config = dict(
    n_head=4,
    n_kv_head=1,
    positions='rope',
    rope_fraction=1.0,
    attn_scale=0.125,
    parallel_block=False,
    init='uniform',
    init_std_qkv=0.0345,
    lr=0.00918,
    lr_mult_o=1.1,
    grad_clip=2.0,
    batch_tokens=[32768, 65536, 98304],
    seq_len=1024,
    train_tokens=359900000,
)
MLP neurons of a small language model. Each row is named by its layer, matrix (gate and up: input weights; down: output weights) and neuron, and shows model dimensions 64-159. Each number is 500 + 25 x the weight over its row's rms, rounded and kept within 0 to 999. Numbers have three digits each. A neuron's up and down rows have the sign that makes its largest values positive.
Before each neuron's rows, "fires before" lists the tokens most often just after its 100 highest values on Wikipedia text that the model never trained on. A number after a token or word is its count.

fires before: "==" 30, "===" 12, "The" 12, "S" 5, "In" 4, "A" 4
L8.gate147:505557501515494495528494496485473526468504521529509489473549510460513495524513482562490508506468535525494527458501529520537515553517477521536488517493491518524478509534509543497489475479502520495500524501462497504514503562448538496526553484454526464522515525509455462506508517498501477500
L8.up147:485502528484522487479521497502494523478503514518526518490481541522569540516530488488474498494483478516534452487507471490517504483497497515531505476492508536451483526478517488491476489472538528494516485545505490530505497555483489516466482514536496501463480514490487542513504504505530504547
L8.down147:551543540494530526446437484509492525508516470500544514481518534504486536493502454507475521505530500487488483481505477453505487569476472535474485476505502491488496496494499491500546475490487477542527501467480493470516510548496522507502477479495497500503509487478512545489493469500503516530

fires before: "ce" 16, "end" 10, "ut" 8, "f" 8, "k" 6, "g" 6
L8.gate263:487469517506506512487537487430547514488476500504485498491461469508495505508508485455516486474524514465510505547462454510495544500458525505535471497495470469472473499495563464488559531477521518502487490531498537470519537518487550506488506517466590506477454486497487522513523508524515544505
L8.up263:499476486502505502468493518465538470474475464479525482504427461531481429491530542502489513516472471519475514495494500466484530518466532464516482549528485472523488530455496505473473524441489497448548506512541526495504471502512510514480529515486502525523486525520523490533483509488505510484
L8.down263:490482495521485515489489471502542548521459534461477492513481513494576539487547523498512469497520531461525486517493507498463497538518507512473494502510492455505479542523454504487523518474539490473471516504523540530475516474507490476516514507508533554476491536521534513515491452486481488462

fires before: "\n" 89, "==" 6
L4.gate806:508514514465486505467565488500484521467529505498486499522512506515523531483506516516521503485498497459519496503520471513489479503536508491488456502485489500546542477487504547516528508527509453491529502514497508494504513536467452497498525518545475470460531507494430474528507540507471530533
L4.up806:508484502478489427539505469442528462521476500490491486529524528481433475499518521442541505481512532528531479482467501496476476473538538506484486503515527507543489499491457497525507511479504497500484473518500485503515505525501513488524544534506566461461488516529488486478537491525480515487
L4.down806:507514450476515501467489493463488489489516507472529494495505486497478491493479513487492556515558493491553514517533480460454479488552484506486478496486470527505498478518489502505526493490531524555494499495445504491529490486494481527513521511491522469447450516469505523498437504500481537578

fires before: "ed" 29, "ing" 11, "e" 11, "ation" 8, "es" 6, "m" 6
L7.gate484:531503541466474486487510484531480514476496517529518471485522498481552527536494528489479494517505531510510511501515477490481481487463500531510486492502536477500502479523482458504532487528516454500513503440492497485539494494462443509462533496470500523478478492490450497511495527489491513527
L7.up484:526497492477493522504496457535484522461485495549476523489482525527521508495512528455484465520536514485514490527467515503531525493498534532468514532521510451503473483512481505507511522452511498506470475465491527500495464501517489483472504519490454508476493566505489553508492498492527514490
L7.down484:521529510476494500471451496540494492503512517492525511516515446462524506478479499506516522496446475481505511501514540482506472491518493514504513522527477504516543504546475518514488482528502515467539523468472498501550510487503469507501539552462511507490510506486443491518550537499517504512

fires before: "ed" 20, "er" 13, "ation" 12, "ations" 5, "ative" 5
L6.gate422:512509489499505531578489449501486513527501494492487484506474477481509496548460487490474541528542475541499516465507479450536523498474579513488500519523516503519508487568510516520514486551467513544479487517521515472510515538490543524476513506454512458510539496545464505530505489487513454521
L6.up422:515497504491489523486486505484499490479491493484468509527502470527496491520504466509506539506472520490471482485490493520522500461487458520509492501484488464481507483551516559482513534467424490525493515451556470464536481488509507491474515522491501509512533489558499508506521541506517481481
L6.down422:519509518537426451492487538464510462489495515517503487515506506511509507499480544531444485468424548545512516508504457497503466500475509434517463523475518519508494479460507496539516516473517495504528499503521492490518484472508499474466477498503507532516497464507504522494524491557501500494

fires before: "," 28, " the" 18, " m" 8, "ord" 5, " his" 4
L7.gate392:509552471473490472520508564504525480495478516505504508500483515548469492541512494487471448468490507495514493484487508506482517511489535501517502495496461481499553514537493475488476474447491516518545514520503473517503515476465523517465453491539476444501485527493499489521503527488502497493
L7.up392:524538491486516467536471534568483494499511506503508486527480505507498488500510498527508490502509489524470510469553477572472502543484478478518530493486522460479527471548522487525510512490516517551480576499499519525524493484503478503515499461529529483473470541517524496557455442531529481523
L7.down392:520516492497508541490471511529518482485458484495473484524493504441537495481478476536503466499517490537516540503468523519506502492500518484457470504466501489468523499526555478489479510519450520489474490531475495537487519521495470557525505507545536501507497535459479472474520476494550489505

fires before: "\n" 19, "A" 11, "The" 11, "==" 9, "O" 8, "===" 5
L8.gate866:500481516509506463461513520515469502534517514521465485525539520444517481468491485536508510483475490474509483499534473525497516532505492493493529500474536514471498450517509510472465474478479480468499515481484502508535519549539505483490525522493479513465547494478501492499502559510479506490
L8.up866:478462498498513478539486459489500496480542515512531461492445481483505513457535511541526456501494517511509449501461452468457502543503521519525526539486549533506440495477526514457506493489527508496497459495487496510478515505507500468497490506493466519497489469502518528547556532480450562539
L8.down866:525462472524483561478468505519526500489486478489502479481475462500515471518479492493511502511475524537492505530540486466508531508518499504474479476486501462510544505554557468506524496540501501479488499494476453474484518607467455471502518508525482509464469498510521491541501489544562496470

fires before: "2" 17, "8" 11, "7" 11, "9" 9, "0" 9
L6.gate140:492496497510488534489512500543476502523514520465509515533516527511531491476538474556494486518514549467507446509465509539491471493483487498512501523519454467520523454481477435476510500504476494489459491566512523504494478512503485513525498530501487517476515535467525473464474488535496524441
L6.up140:473510512469444502502486498530477514505490477522543470548509479547480517512509480525497489504474489469480479525463530494472495456537487497506504522458490481514497510470497541476510486458514490517505460499486492480494519485481511518496496489499491479495476501481469461530513511525502473519
L6.down140:449486530478495515537468493507451493524487512479520508494483516466509507506486501520507486512517440537492515445487486493486534508510478483467483527501521497499486516457517558501510560506478488503471484490499493500457497507476477480489491469539519502489507485483495489511568499546521482492

fires before: "\n" 33, " The" 10, "ect" 8, " It" 6, "es" 4
L6.gate621:477493496474486507448463477497501502470489464484501516549482480507512496465476464502524511443474506471449458490455475488519472471534488527521459495458473496506512489495464497519480523531508476490479476511456515511475491513556568526495527506534476542498533507507498502507522486534500511494
L6.up621:546513527502458491525464476489503515485456482502441464477506515503509485524473523481456492462493528456507474529501478460503449474484499423507498474459530481487518473481456484546507515514468481511525504487513472524506475535541496494494504523516501494497472475510503523520483485459524526499
L6.down621:529503464500480530449518540470523505509490507547497462447501458476484534530480496543498502503504529519515465475500520509490519483488519530491477531521487497548512485529484495499494503493450529511483465519482516521486521580512507465487503509521491497492481500477491519452503521536521479496

fires before: "==" 28, "===" 14, "The" 11, "O" 6, "S" 6
L8.gate367:476478505508509522527527515492493541519479491505513475453471473463530518492520472520483514532497516481511486501512527530500532492475514498474494483465522530462472493462553486466492514535468505487478492456470515476457497592475494482523532503495516528500490485557455504528443534494545503497
L8.up367:468497526530490526494544528480515534526511506516504497515449492483490536523495480492471491510458508504532492491508522532480493535469559495508475552442469509474536521486538518497528530476502522495527522504488504494452527561549491503474470470528551517492461476533462532541502518493522476540
L8.down367:518559503512486565486497504509472505536514513505490525501490510469521520465542485517491472524478511528493505490531482487472520462500499490501486448499540536477504496465526511495477526500479524507520513532468493505492500530468499460518471479504475491525495513507487533512490527499492548459

fires before: " a" 24, " an" 12, " b" 9, " the" 7, "at" 6, "gan" 5
L8.gate203:483517489541505525543486486530478482553534513462557493490515486508520539509479505451486446508479456490474471464504513503452501508514515513520554504475483447543518475523487514475494511521529510503523510522560511463472478447504487506477539521514515498515502497491501543529483501501485497502
L8.up203:526509494523477503469530441564468495501488471453514489469489492529493555517530518511497507504482490454501475488501521472422473492480474522540536479478502517520497498534461491505490504478469491512509489513498502477557520494473502483517479506494497505490517458552469518470496495529523507480
L8.down203:486538515484480536475535423473520473492486519502545535482490524538504480481515504531468516503471493529510454494482510560475495482502486487536549517480506484531541475524528516503537478499527436515472473479482496521497518534484503498501447528529529505523516515496491525508498533510498479475

fires before: "ent" 30, "ed" 13, "ly" 12, "″" 7
L8.gate728:446478475441571502464537514530516515539519490489513522506495500532493437498499530542519509474472512516513460476502479497512472485454526459517507472527460482509505546561467478516520467539507467494465495523530512447511509471500500509531480505486507487463484487539521495542510508477539483483
L8.up728:457523541495531518539481457523532480505494503492518490530489498503484481512481469431489518501510492508542494481531549525464500488501493487459501523528539532479514496488494494472480482535512477500443541535486522507549489510522516461507528474460489483471523467527534465538466489458499535507
L8.down728:458493504536510469518532486508491485527494514498479463483468488537489463501548467463476506485489491499505510476477505498484495501504484493489483523492432483515514547543499492508529475545511520513467521482493515507456531556493486515490542529493475564508516479506519465533475509513492509478

fires before: "l" 15, "ial" 13, "y" 11, "ies" 9, "z" 6
L8.gate568:477503490534488523521521463533515492482473456488478547529505471477534475480453465481519513530470519522495539502556500501557487489499483514483508498507520464502488492482474439531502450507500485442519438532528515456494489484478486509531462487527464535479482502498492515461509515487499514540
L8.up568:533480502467478500497516450523545517461505449500488515507495472510529493528525485515570477457496521500501491495519515459492489479505515465522491510535510527484503530476521503480544530488545503461528492505475487522472535493514493508487488492441472519495514505560523483539515528491478515513
L8.down568:499496498504504519544529527518523512485494541481457532515527475454508533488468515486514462480470486500491496486473505464501485469506490516533512507514508456466501468508468520480508493502501490482488494535517524519463521393482512455513512477445529500522473478522454507530494492470515511514

fires before: "\n" 40, "The" 9, "A" 7, "B" 5, "S" 5, "===" 5
L8.gate454:469524479537545471502496481462453505543466513504467451503511502454562516503524535509491461522492522430474477548516481488515471482491524526515506496499529523511516508515485476442513465469492498472454502499465488463530519498496521471496471527492484520445538501524458522495472477471498485525
L8.up454:494493488504561467489499508512539509486526493504529516487515509506556489494513504507530512508523508471514531488465481484533499529525552497527507470495511562495474523506506506457517520459583488485477502478518481453474484483501511438491486482512444499456524517504514560504536501489508498516
L8.down454:514498533457525532479436469485505547525523502469463464522486485472510454524481481498514517481477484503507442499495490492485536527492484499539441482485484558486488523476499466492514541479508524535484535469457501546537456480516513480508469494531468520454515458467495493456500482499492545510

fires before: "er" 20, "in" 14, "y" 10, "ers" 8, "ay" 5, "en" 5
L6.gate32:487473497495488520507491455504485522481496494505520447467494492557495503520520471508480499508525517504476491527487486552464539546499546507488494485475523515513489480479484490512521506496465519515511542493491497539542471530435453507488483487543476535519504515542543473500467474467481559470
L6.up32:481502485515478504475463514510544523526512485500429571488501532484512520503509478473533474510513524522459512501495523516457514484528513472498497475528495510526489521518524486499481478476511518483480559457492518528489472485523510456479515456502511460437506541472508492483498479474485467497
L6.down32:494466485509482523520522567484437496490518509522506506518498557472518480520464534500550503509535503532443525486510485502458480471511521495510460520529526509493444472490541480495472487488481487466555502518508520508494466519511458462526470495517516492487502505460498447480485487516482460424

fires before: "f" 19, "or" 14, "ut" 11, "and" 8, "id" 7
L8.gate81:476482515484487543524520514441532495486529514472528487502491510507520488509493506489491512492480510484512470504508505529508506507516527552508458511496490460528514553487499493511497486474468442503471514506510481499457477446505547516515492503487512489492503547486504527478514511463535498480
L8.up81:503516505508518523482480494503500508514466507496553502463501514501484523517532553483468494493448520462500490511464516464491493471527496513470480517541506523482504493483537504467504470486479453512502505495479492502471519463504507451528493482488543527516497535458520475467509530494489488489
L8.down81:474518449509456514530492542527452489541465458513451543488497510523518533496534496485515506500529497473527526530511509457469485523491503500499491490490503520490467487522533508511507501479517502550490471546530497523507502477488475473547489538506499525507514481520498459493507471506502468487

fires before: "ed" 41, "er" 8, "es" 7, "ing" 5, "ers" 4, "ished" 4
L7.gate125:531499525485493523522468480505479487480504493524474515522506483501518495524487495482515482509477494481442523487508488514494490520515500532464480513471509512506523534473487514519466464509487498534476520488504499524521423514514511524498490450488493493478510476523487471500498526494473533456
L7.up125:559473531476502543491542537503491501488487507526525536505481505510480509492423503503487469502500506471464532519453494494504466531467466519501448511536503535471535510523502504498491508491518475560505511497508486478514500544544460478494516501470519489523521506533515508482448512471521483482
L7.down125:534492488450534539508504549467426511523538517524486526529535523537461511502468502470487532496526525501483470481470484512498501506513467526497465514504492503507493485549490538502492478516502490523484529504496470508498505514490474557517491478497471491488494440521484516448515474446501477501

fires before: "l" 18, "ed" 16, "ican" 8, "ment" 7, "oy" 6, "r" 6
L6.gate511:474463491499519513441464495533501499510471507493484483477446510495540489503451488477485445496456518505528534512521511547457504510445524506512510516516539476475535469459484513528518485498499471520469472539559479500509503493452512531480510496516508490497515527474521489519497514549481481504
L6.up511:520491495502535521522521487526498500496482476506535465542485481452493512473470486534494499519494473454505469510520525519491488533534519520516557518519465484471536474517482511526538489531521497495491510545507486515534518499547466501460499479493518517515496492465508531485481514496527454506
L6.down511:493476511470528472537496495497532480526475518489507498500465486495521546542524460492490457508511477488490495472531496526475534532499509482519542456566501454522522438472489511493523535511494481490434511474506530469504501504504489532487477517524526501481535476534502516539525493488477480478

fires before: "ie" 13, "r" 10, "c" 8, "t" 8, "ium" 7, "ak" 6
L7.gate662:483512527481508489469503518487487555476512504478531471499498521521471508496507542449423506502482533501514495477483477499505463490514468500497470477475487507530467508521506507465494497496495508484492493532448491472555528501523553539464482503481497511462488517486495493483486498485476471488
L7.up662:489484505482540475541456503454496504525486498504501481475522479512482514493505510516523517483465503499473507488501533457499522510478467507472522489536506505539524495529485470483527481498463535453459498507513506468525522534527458467534535473502486500502520521505513511455492490536515422545
L7.down662:501486520494505493536504475462470503526443467480526494492567500492467544537474505562516532524516526534460536529513515468562509521520530496436514456511470496516516518509487536500528505513518504441507505515517486511518507519500464496509478499496472511558549516540507465486538493534521455497

fires before: "ic" 17, "y" 11, "es" 9, "iv" 8, "s" 7, "ure" 6
L8.gate385:497464528508477553482488483509522494530503477503443498498506506464500487479502447448484473505535457523515531515521457473487498488519500480511512503501508503507439492486496482497462500503524496483488495521549524530471515446490508448465501507565464507479484512518471493519460554476516496461
L8.up385:470493475492534488518454499520517485477481533556528475466456494493472481490501543543516516491463481468519535523517529522528498501500509503493517478510482519492482477466481423496468508443511433544484502532465481503497539525494537518514448531502472481487477482470490495520503488496490514483
L8.down385:506523466547553509472512497524502514513480522452497493480451518513499505527480527507503513487479509521526501499468493539535585498469513504484557510559492526449472507483495517511470551473521467468500540473483480512510505530506515502500509480507516505482537524484479522491474495536519496525

fires before: "m" 14, "ated" 9, "em" 9, "t" 8, "ation" 6, "d" 6
L8.gate186:487502572514489499448516490481456539489492453467484487423488501474493490527478493485492513533498479467478501508534491489503502500499496498501466497523521485473506570515499504502528491526502484543524524530504510510538514471500531486481451500469498503489545523507503565516527522505514495522
L8.up186:474502505483512526542483522522510524527530483479543505523518506539535545507494509447471509514468496527530512498500545549495516514545516512525532508518512491510501487495492511477518511512529498491494470470494499500542459508480521503494554532513505495472497506506497493492499480494512489465
L8.down186:522512543499505521506552471461510487552487476460465517493493454512528468488516510484516442526466460472485500493454527519508518491532524541524439479500529495491530526508516510487487508566508504484504534521512521532508466440503508487469488478491507472486498498475461533480503488512532512509

fires before: "ed" 20, "ation" 18, "ated" 11, "ations" 11, "ating" 8, "ate" 5
L8.gate181:491468530510480532505505513504487527529504478505502507515493501494499523499501509497505475509505538492503535481532467506476496507499529522509511491527504499477458522538508527507484494551483524484475458495517498492539431555496472472482513500473587487496495457507473469488514484452501440498
L8.up181:502474517461516471544537541517489486527523501539499507480525490497472500527493457483541556485454503520522474467438543492486499553475450500485482446495510525484539464532523549510502471518481492550480467495473493501536502503464477497497539511482513487508484521488552515509527492495517518490
L8.down181:516508492460494477519513491518499472502539518522526490513532506499460509508469457513515499520466492521488494463481524534524490504489501500499497454497494503506540477494511499575513516508472519529464514483452468466527535542483480519472516491470459493520478528528536514480544513478503552468

fires before: "ist" 20, "ut" 11, "is" 10, "in" 6, "t" 4, "e" 4
L4.gate856:514562502530478485495547490477518487478516524504507471524501499521467539543488484520496499484507513471461480515505489487469532490515481489491505483526473474460460468508521508536502450480505505536501463464540504488475535455534522468507475570501479501463488473486510488484508495528493503511
L4.up856:498483468511461470483517523462499518516518488459516503485509484475487511541524521485507513497507488495501521469511474525560539482537508508490524517481507476499486477495472497502547472531524495494522474498544522504468481559491457456481457518549503506506448527486471489457490529516460549524
L4.down856:488494521484495520498508510484473465496481510490517482492518552531502526497497502449421517504524476463530460487499516513491468524544518489461487493454503524544525485517495482515514495509486491505544526504490529488452475537492534540481469532485527520488470512528488469501557530473489519448

fires before: "s" 19, "or" 15, "t" 7, "ed" 7, "ment" 4
L6.gate315:492448459503486504477493505490452507477475487511471489537484505506504503482498491483535475475436477476452493501475473552479491509487501444504475488513481441516463518471531479524480513496474497497495485522479529465490474489483494516462496510498486494458457487463524485517474538555498571468
L6.up315:489484468486464519520499488511537520470497525529523490543476476508510495512451546512489519521438536532511490524477508491508479507495502469502526462537507505521501566513541499514456486540488505470470566522482503498499499477515519477530487502490483471505503502472477508491494492494491525486
L6.down315:473500461486509499507449493517462505469465492464500480468480549469491554495482497525509463512517497503512490491528485524443500510504497478524506508510520518506514494487490473499526539511520516515479465545488487481513490515474483485536478451532522547490508526485516531500518499529526497517

fires before: "0" 19, "ment" 18, "am" 15, "9" 5, "4" 4, "ess" 4
L8.gate442:518507482468511468525470501508476531508544477506499511544530521534528488495525529492533517502493535476527527465536468523500553492513497524520506472493520544529515448499502520491475502526509500544454432490526490499482502470474548501520519514512483471464473436486481484498500469525470495467
L8.up442:493512533477501507522487506528516502507466535471502479516506516509483510486500527529492479519443543471503517466535487489515504476537488483476501458509492494499508475469508548502479512486487470524488460502516466483506501476475516511513484487474514506499505530496474515532457464511462498472
L8.down442:530494525470464485529504523558531475461454544537527493518495528469526473490477501512508490488454522513533480431480521536492525520479484476479521520466434513511484500473460505519525541506503467512510506516520477499501498489491482531510478498517494494452491471473482468477495480486522495507

fires before: "ric" 23, "y" 10, "ican" 8, "re" 7, "ic" 7, "s" 4
L4.gate423:556486509543485511507490556499487487469480489487479532509500502492511514483477488458514507481470516496474510503449514496482525479507478472491507502477506500539494470483459498487497519523539488518506523522511495514495461517510538506462468473478514462466496486478464487529487499520476551469
L4.up423:524521510539505537501489499574491506475502507497523491497506501470482502471437482507511488477461518494518500489490522539458563489473511490487500491468485532488499490504461526511506546533537515524497500544504477538516516492508531478490469493535497489497499514484441474543488514519490540505
L4.down423:508499481499510520507483499556492499493514527440545530512489473485481506497563531493462429479518515483513531480474486507530510462481512521521489507498521507520516443514505530518539497524487465509469544516498514489516518544485497496538526462491482475573512524458497460524513511496519485526

fires before: "ed" 61, "ment" 7, "ted" 6
L8.gate28:474507517528507514541493501504501467500509479518463473465514506526510523523483510481514494538472515497496492520503564510483483487484486517498471504520515489507513488501472479488517555520506513471513465540474481504534489476525534528465520496521502459507514542508522510476480475543498516514
L8.up28:483488502477523506495507516533509493541536518481482442528532504467511513519479488487492462474534495538499468500467501469520495518489508549523523488573506476507492502501505485481461461526507478523446476451456495487546472528499481505485513483485487489497480482517550475499481486457500506479
L8.down28:488515470463532501525485504522518528494506574517524456529527498489487463522488513513518473513497469489475490469483494500552517525456477514502473465526540512518549474483512509506491464482517487503476499471488511486488519445508469507519524487461531518511452500496509555498520460464539459527

fires before: "==" 29, "===" 8, "The" 7, "A" 6, "S" 5
L8.gate885:504523509469507508504483521462494495475503499484477527444476491524537495522512473491504486479470513453524472499510523494518503496519470457548521487497507521488467557490541472459538483496466519500538478512521502509500555527478501469512513507495486480491489497468481528476471478466472493510
L8.up885:461523489524490555522461461457532477528504463483455462463495501508515472490476466499484525513499501454487503496489519490463444530492500501476522504496513471476485521512505510503447463523494476488514511475460461487504503542486517541486491473493500492503460472478537554541467474518498476499
L8.down885:508498524481501565507464478517479473495509512494558501540497519480470527519527486478489477470525485508521501508494491466474468469490514484514521475523539526485480499477479455478516536508493485472508500510506471517496500612510525503502500496502472522499499482468478476483508507487478521529

fires before: "est" 20, "c" 11, "hed" 10, "er" 7, "en" 6
L8.gate524:502511448510462531542491494480461531478484505507508463522474505530482493503457536501506510497514502434507493502430484503521498476510459472444518513514444498510506523485496519484478471458528480484500492508524527495497471565507528520524506489500515511524480473515459484518509531469543512540
L8.up524:478474511528501481436523515485496525508535465477487530494478466461466511485492523508519480501506462500514483569589508473506513469493504506516496500462473522478483479478504511516508484475510492488501478488491480534498514506501478517540497508481531521571549451517523495501504472502463453501
L8.down524:543502495491548460538504502511493511515493481427491499451517519501515476533476510472494489479542462534495480491520516523515479558508523490473483478492482501522529476479456506477540464483519419510477512513505497463514564529485507529498482487518460485477506482462494539512505480455483478483

fires before: "ed" 25, "ment" 14, "ing" 9, "s" 8, " of" 6, "ig" 4
L8.gate374:502459505472496477488544545499547537508498509501518479519479550513498526489500454471504461520488499456503462488494522552452521489536508493535497490543521576478495489513502518506522513510497465505505494505484499493490499498455490467450481485471524501502522483506523523504487509487478501484
L8.up374:487458483491513501492503507546470492483510454472495452540460503485512527490500480536502487429538502486540496469538514507473524482499478521510486495527500515522519471494479447548505513527489475492505501509476524515484530522490493476472556543520488442476496501503543513486463493483484474514
L8.down374:488535532519536469497491522498471524508528495478494518489543487474505464515513574465520505537490523466507506512495483485475506498498505527539496447518513467507492492533464509500478493515489472495503487475459489505494501517530498503533511475482507468493548493500492498503520456537511513445

fires before: "," 44, " the" 7, " it" 5, " n" 4
L7.gate734:518513475496472506502482536474485473503470498486500504468488519533502482529510486514492474484480460491494498479527545516467470533513498517503514507470462521495522479500480457490473473474508455473519556496487522502449486503438522504507494497506508444526503517513495486542508492486496499506
L7.up734:534507478494507468531518545514478468526479517521517550479517529532530487474502500497452491501460494467507511514511511492481498559515513445544510491493479528542554507519494495475487507519522479529508532495482489462524548476501443491468480472514503513489503491486497482511507477528493506468
L7.down734:572536481501454525493445554488480474519489481519505489493488530501470479522494487521487524521480538496515488490484526467548491500523471518517485493507498498521511500493453482446495518495501463521519547529454507475516499465517481514511513525452489473473488498519531492506507521500548481516

fires before: "==" 35, "===" 15, "The" 10, "S" 6, "O" 4, "In" 4
L8.gate171:524455509538483530506502529476510479482544518518514509515494500485489496478475485518490479499522534516501476465467535496516527532499480494500489492463511526510508472472541505511513490464494450447507467550512494474511559544462515476534490515503533469540482504509513479517523534453507489487
L8.up171:459498507509501524518527458479531519498492499503496519443514485511504511504537478541525487509461488544500517519493514497498502526493487529499496494449524510500498502533528459425488483489472520451524467485518511532456535599487457470515512523519502474536555481502516516561480517486516491480
L8.down171:505520493507522472535495478526464497546453486496455470520485488521483503512448511542511476550543471501504502492511510489527499511521496492492507506521481532534495517541496496487482498519508481507496503476498512525497469687519522468459533518499476503505479501480534483454509519497530515514

fires before: "y" 20, "ab" 10, "ie" 10, "t" 5, "ate" 5
L7.gate539:470552498508496516535501499465506549501519509516467510518508515483468511492491514442459556472519494516510440469483482464493482496540466545497473475517490482529509479512514517456455455498512490526470492539489551533501494501499485526509470499515527503493517491489516471490503473515510505503
L7.up539:475500500511496490521513528512522493495480476497468479511538465536454487469504539508502530469495508515446464544481508495496481483490494492476443480504512485474559485482507546442502484515471489497481484474476533518535447472494454461492496491484503491511510433469543470499475545545471490543
L7.down539:492514519476513502498487503495479515553487521505464471526503466472445510475525484455498548453542461479524497448505530447505489497474476506513505540489549468493507474552513459451452524486487508492471519512440491504504504536492472456505482507512528488517505497485470492490498520512526504449

fires before: "\n" 53, " is" 6, " an" 6
L4.gate825:517484488520484495476470493493526493525530479504521520516479469484546490515507543445509497481458499521518511518510489521467485511488504476504509463461505470523497470492487508503491473497492514507453470488554538491504510452488560508493524495497454485543500439508516485496486483517517535552
L4.up825:526501505522463470553502491499531435525470509526514471507496507529502545515476554497521455491495555492480499495514514479501526510566471535499485510581501493535470466527489509464479499486544505473521490475497520484512481493504495506479497508511566533491520533506474525514507462504519498538
L4.down825:472517510511511552469489495473491439541516509477500507506502484558499504525520512502511488439511484463493509502510530534476492458485477501498490534462527479516509499535499489484507486520551506547474530498471470484452518454490526470532535464503499486530468517537517511499475473541473518544

fires before: "id" 13, "il" 11, "in" 10, "erv" 9, "ain" 7, "ist" 6
L6.gate196:487516510523561465486517495515468515504539509501486480538555504475510474461467473506530514479525493465495513524538557510477485491490515537495468516504497480507561475488507458494499509464507513543466482525482475486482468446493535522520478515470479499507469523511515528508502519506544530516
L6.up196:503465465487563543500459537488509518527492510477494518470457464506516485494498465510484486464548501498469493512546510539498493469468546529502514569520510511492498478533519478499474462513475456543458463514518518492528492534513467500452493529480441548533470531489497455493483525500477482492
L6.down196:518528525461531515507464536477450492495509513464499479481504489499522471554520484533516531534514522513465491470537525531479480510527540466469474490522497585519499521529499514500470494483506498496512467477513553475445494530525505510483516517514497504467489531519487488501482515492482510476

fires before: "i" 17, "ag" 13, "es" 10, "ial" 10, "ia" 6, "er" 6
L7.gate600:504498502513502517550524500516519500489442481502547508511493530538502530471492499521484497492444527488480485492543451477518525496516538477504557496468511506473511521512506512514455499528455475495485561514491513513489470456540525493484514503457516535495507485471524509454514521494520517469
L7.up600:497505533514512512518512497476517498486495502477477486469468506486523473476435511511521518503524511468493530493495467513473520523554537493483510538484472490487528538466496512473549530517487502519518484526538511477485529513529500445483492467512578507543470530467465521488493481509470514487
L7.down600:508517527513511515531522488528489489518480484483484533535534501499482439456475516499535485513511473460483547482515498496520474466515461497520467500513522460530553492514541522473517482455517481499481496511501518494465498541480497488529487468497501532500443508518495479443504517502466543462

fires before: "inal" 25, "raph" 12, "y" 10, "en" 7, "r" 6
L8.gate881:528515521494503517530528470548518534500486498517530500464487506493500517496531444490495476516530520487485457529511518494512492483448497534534528475516474507509513460454519510509484484467498506515520497483527505490469483482438476476497503473512509530485437529448445523461515484475521518489
L8.up881:506490474508479516540492503506521467524487474538472548469496521500482538475502529503443499497516517489444494483540489501499483491495499492497484461514516540523491463521494467482522513475473537526538505506510491470478508471478466485468526517516476502508489520442492514485543513491479512464
L8.down881:489519495513513500509516535484504493506510486506443504513474508491490479489503543450480519520472542492499459472513511524507537525510572527482489474519516525517521518474527510468483479512489460534484453463490492505478480521478504495539540526517512478496521515479510511526492475477501525495

fires before: "ory" 12, "rib" 10, "erm" 10, "ie" 9, "er" 8, "ail" 6
L4.gate96:506507490501506503484515499465470507513482519454490491547539511503480484495494463541515511492509523451517500521481533500459514495463547516505521506479519483559488484495494498537482488441489489515475467498513442493519528535509466507468487507531498469483482512521506435494473514480522489522
L4.up96:508493462476468485526481502492475520493526501511524485486504533505519498456495514495469545496468536517537501486461485513545542513515516506528483460519525524488490512525514499499506552527540475505477482485449494508504490490503509530496541497520557501492480539519496486489523497454465471447
L4.down96:503517512452539506491526510522505465495498479505548539498518533513515506459478500495498516517522479460498449431443492540512520515514535504488488454512533560535489540539523470473463491499496502519467487507479488512497505517503455497508495526542525490492523513520513531503477532458487504475

fires before: "or" 23, "ment" 12, "v" 10, "le" 6, "ed" 5, "ory" 5
L7.gate3:502506473469505505492515525559535480449484516518538512471465483507498473543491508478466498459508459520492478470508494502499488525524476440526523447555524523506467489461525496510482524480493531510521480507510511509472530475513530501541460543520524475521497515460522503488512503476478531520
L7.up3:455502465511471492499500517512473494513493505497468510510455510498517472539505517481496488434531517494442482499488515493557470513500508475506482489528478513459479542516505486531460518507505491507474556457521493475483506528548501481490525494492512485481483533519527521477519498463494452536
L7.down3:465549494497528490495480457508497490519501523493508491489501489518470539532472503472483482507477506475489504481445510527475504490494493492476476494546516461485518482497470460476535475509518472478472490566527495513483500508481544502482515486488465499521486505500517516529503511507526485448

fires before: "t" 50, "ted" 15, "le" 14, "ed" 7
L8.gate670:515473516471504518495513487510520518526490499494532521489514464484469537535565532520530473504499518510533506528507557535514487550539501497515464494499510511502424498482524486508536480533481506553497485459521499505494516506473524532471514500486530482512495499519472516550520488503502490520
L8.up670:457478490510530540497502520494501508508537481511513520461497438483509498492516562481496486496443472512500488513468500511484451511516489492517495452525481433489423503510471527484494486480485522518507496511505518478539476483496522507479545475485508486474486550497486559454508500491486523472
L8.down670:484503528486502506508489475474536520512463518519506463485526499557480485506503536517494474509495507505527528478504539535473487492490502524518444463544509511501486498477468482498494486514477513517528551487535516480442538507496504487492525473514480516495486478521488507519499495526471491505